{
  "num_key_value_heads": 9,
  "rope_theta": 10000.0,
  "tie_word_embeddings": false,
  "init_std_up": 0.0274,
  "learning_rate": 0.00081,
  "beta1": 0.9,
  "lr_head": 0.00814,
  "max_grad_norm": 1.0,
  "train_tokens": 688000000,
  "max_steps": 5250
}
MLP neurons of a small language model. Each row is named by its layer, matrix (up: input weights) and neuron, and shows model dimensions 224-319. Each number is 128 + 24 x the weight over its row's rms, rounded and kept within 0 to 255. Numbers have three digits each.
Before each neuron's rows, "fires after" lists the tokens most often just before its 100 highest values on Wikipedia text that the model never trained on. A number after a token or word is its count.

fires after: " the" 54
L3.up1503:093157128129115102088104139117163151148175143145125123135163112124134121124114159175138145139137154107137106174155095110131116134140163118093114144157160117176167110100099082113112127142152118158150125126148132118062147124147140106124128128125106114084120110120120114135111088094091115102

fires after: "0" 24, " H" 6, " f" 5, " N" 5, "a" 5, " h" 5
L7.up112:100075141122115150163109116119141106164106176125139104116084151146161131111159108099127147105141151091123095163086123122086108108095171127111134115099098127143129089119145101133150112127125154148101102107166101107110116133133146129088141104170132138124148145183124149135155110111133123153

fires after: " K" 23, "." 12, " Y" 11, " N" 10, "N" 4, " Z" 4
L7.up418:049105145117106118120107155154137155130114148114119115129135162143127121107134139098154118125135168165141068137102156130100119111166149126137101098124124135176168105135106118178147145114133112130126153120131128135086107123131140145126126139094162095106163124181137156070120169088147092137

fires after: " " 51
L7.up832:141098139120149111136093175105121151160125156121105141168091077092117139153153154126178160160161149109137127125131134146174119116135178101118064143126085145099105122125124096138165133164145131126120160137130082156067158123122133137128170185150141131152108134144135138171086117127145143134

fires after: " F" 19, "0" 13, " f" 9, "F" 7, "f" 6, " fair" 4
L7.up1138:084130163153145145156125157139139145115152133131107114154145089093106137153138126084142123118139110117133137170120129137104141118101130180115118153151105126120141105151126140162112138101134148132126105107161137102108119103096161102091164080124130128134147113119111163136147140123102107172

fires after: "0" 32, " Car" 8, "′" 7, "C" 5, "c" 4
L7.up804:132154174072117126135088134115165135143084137142093145145187120152114123151149146105122108131141145129144146148106098159124123117118164088107101086155153135130124102105164138135138092119114151122107146140132141172117115117132133092138104156143160137130119133171100086115128203148114119143

fires after: " the" 54, " Russian" 4
L3.up1678:121135167123137094112133138110177144148132136127155115152166118161121113131149098174106141132119129066106106113138149124130116150153193148127104145147098152141144158168099129168115144152060105143133086124120107129103084152108132155146114068145138105100105133173135201130094145141087105156

fires after: " was" 19, " one" 16, " the" 14, " is" 7
L7.up1963:137139123096130143116099131144141115131118145154137198131110157153117134122115174172137123125146118174133083127107135107139171137176127132137111158084112179153117099120074111146133109152166151135147093113118149137139083113149120125184173130167120148160136119141101145147135092112151110142

fires after: " the" 46, " Liga" 5
L3.up908:122176115115135120098125091102108150132129148098125126126164125162118164165139114153132153111115101128109109148109109114144145138124123123096128135162078095081143127124090137151129143130077133144112119142142124166130096125153121137082158121141101130070105117127155135127120109094096101137

fires after: " in" 20, "===" 19, " In" 11, " Int" 4, " and" 4
L7.up2013:119146178150103094094131129127157124127165145116167168177160152134118114153143084155120113128157134111092129132087121168124112160150160144097131167108128150136131144141070176157120123086101133173147165107142118137093107112118136145119135153155087157131058142105072149066127137127121105128

fires after: "0" 31, " K" 6, "ö" 5, " S" 4, " Z" 4
L7.up194:076111075156118139153136119130130090165138172161115109118085112145113109124098118126153110108133079156134141168120133103136110102076160127111126119107126154164127091135118121111131114084142127150157092094133115130044137120139123108149093069135121109155135156138091128125143111179104106124

fires after: " |" 17, " a" 13, " –" 7, " |\n" 7, "===" 5, "'s" 4
L3.up384:101133151134100098164153087143113110145132141117140142124128124143134111129094150146155137119093136133094094158096113099130135110133148125133108161095125142099135077148107157137163097108157148095098150157157155159102130121179133169091152101092114123134082134127148121095137140098096135176

fires after: "," 18, ")," 15, " Suzuki" 11, "born" 7, " (" 4
L7.up1660:109121146096113167111072154117160130152137136131122141106075132120121120160071129149131129149125139108076118118124130151156134121122153180187130104101112166126113112172104138118132130091136132168125138115161149127128157113140141164123133097144167146140139162169127100144139124066093115114

fires after: " |" 47, " " 8, " for" 4, "ifer" 4
L7.up1991:121132137075134114097150123124140141046086116112151144102095118096151141142157131095198139133119165125131138124096122121103141134137115114118129128089120139106119120168124161141147118136175144142118102128121079124154129103175115140101115180147087115150105074146117134117127164152087122132

fires after: " N" 18, " Z" 10, " S" 7, " K" 5, " Ga" 5, " Tr" 5
L7.up1335:087137128136131182126095129162116116180121188125127105134129109120156094122122152109130097064133140154104145108109136115128092142108148150126107122123121143146158081114091086123155117116109148136134115102139107158116115141137127122109116122131142114157154113129130120136161148156094107135

fires after: " |" 44, "|" 13, " Dist" 5
L3.up1020:128126099163118158121130123098172103147104146136152149079067142166132109137148119098156140160092129143142123141118112089159108119147147093109120119131106156142072145127118148151124143119098145115092179123136124106146118102190170130126146096106140147096107111178127132118113101131124128133

fires after: " to" 34, " Kings" 5, " not" 4, "feat" 4, " |" 4, " –" 4
L7.up1241:134144148117108166121126170102116140149166159183136131136156095110132106171157082141143070178156095099151119094120159180110131126133151140130130081138134103105111115114181162124161124140119111082081135171135109134140143067120123114140162111162132124165124116135098145138106101102118099146

fires after: " the" 58, " The" 5, "The" 5
L3.up549:112117104155116105114114110088149101134124115134127109133165123125175161134098122150123146111125095132138109160096086090090137106138188144119077145093132182146171097130131081095142096118094111160134135180100124113151136117131154124122142112160115117105142163145081147086126137127111110149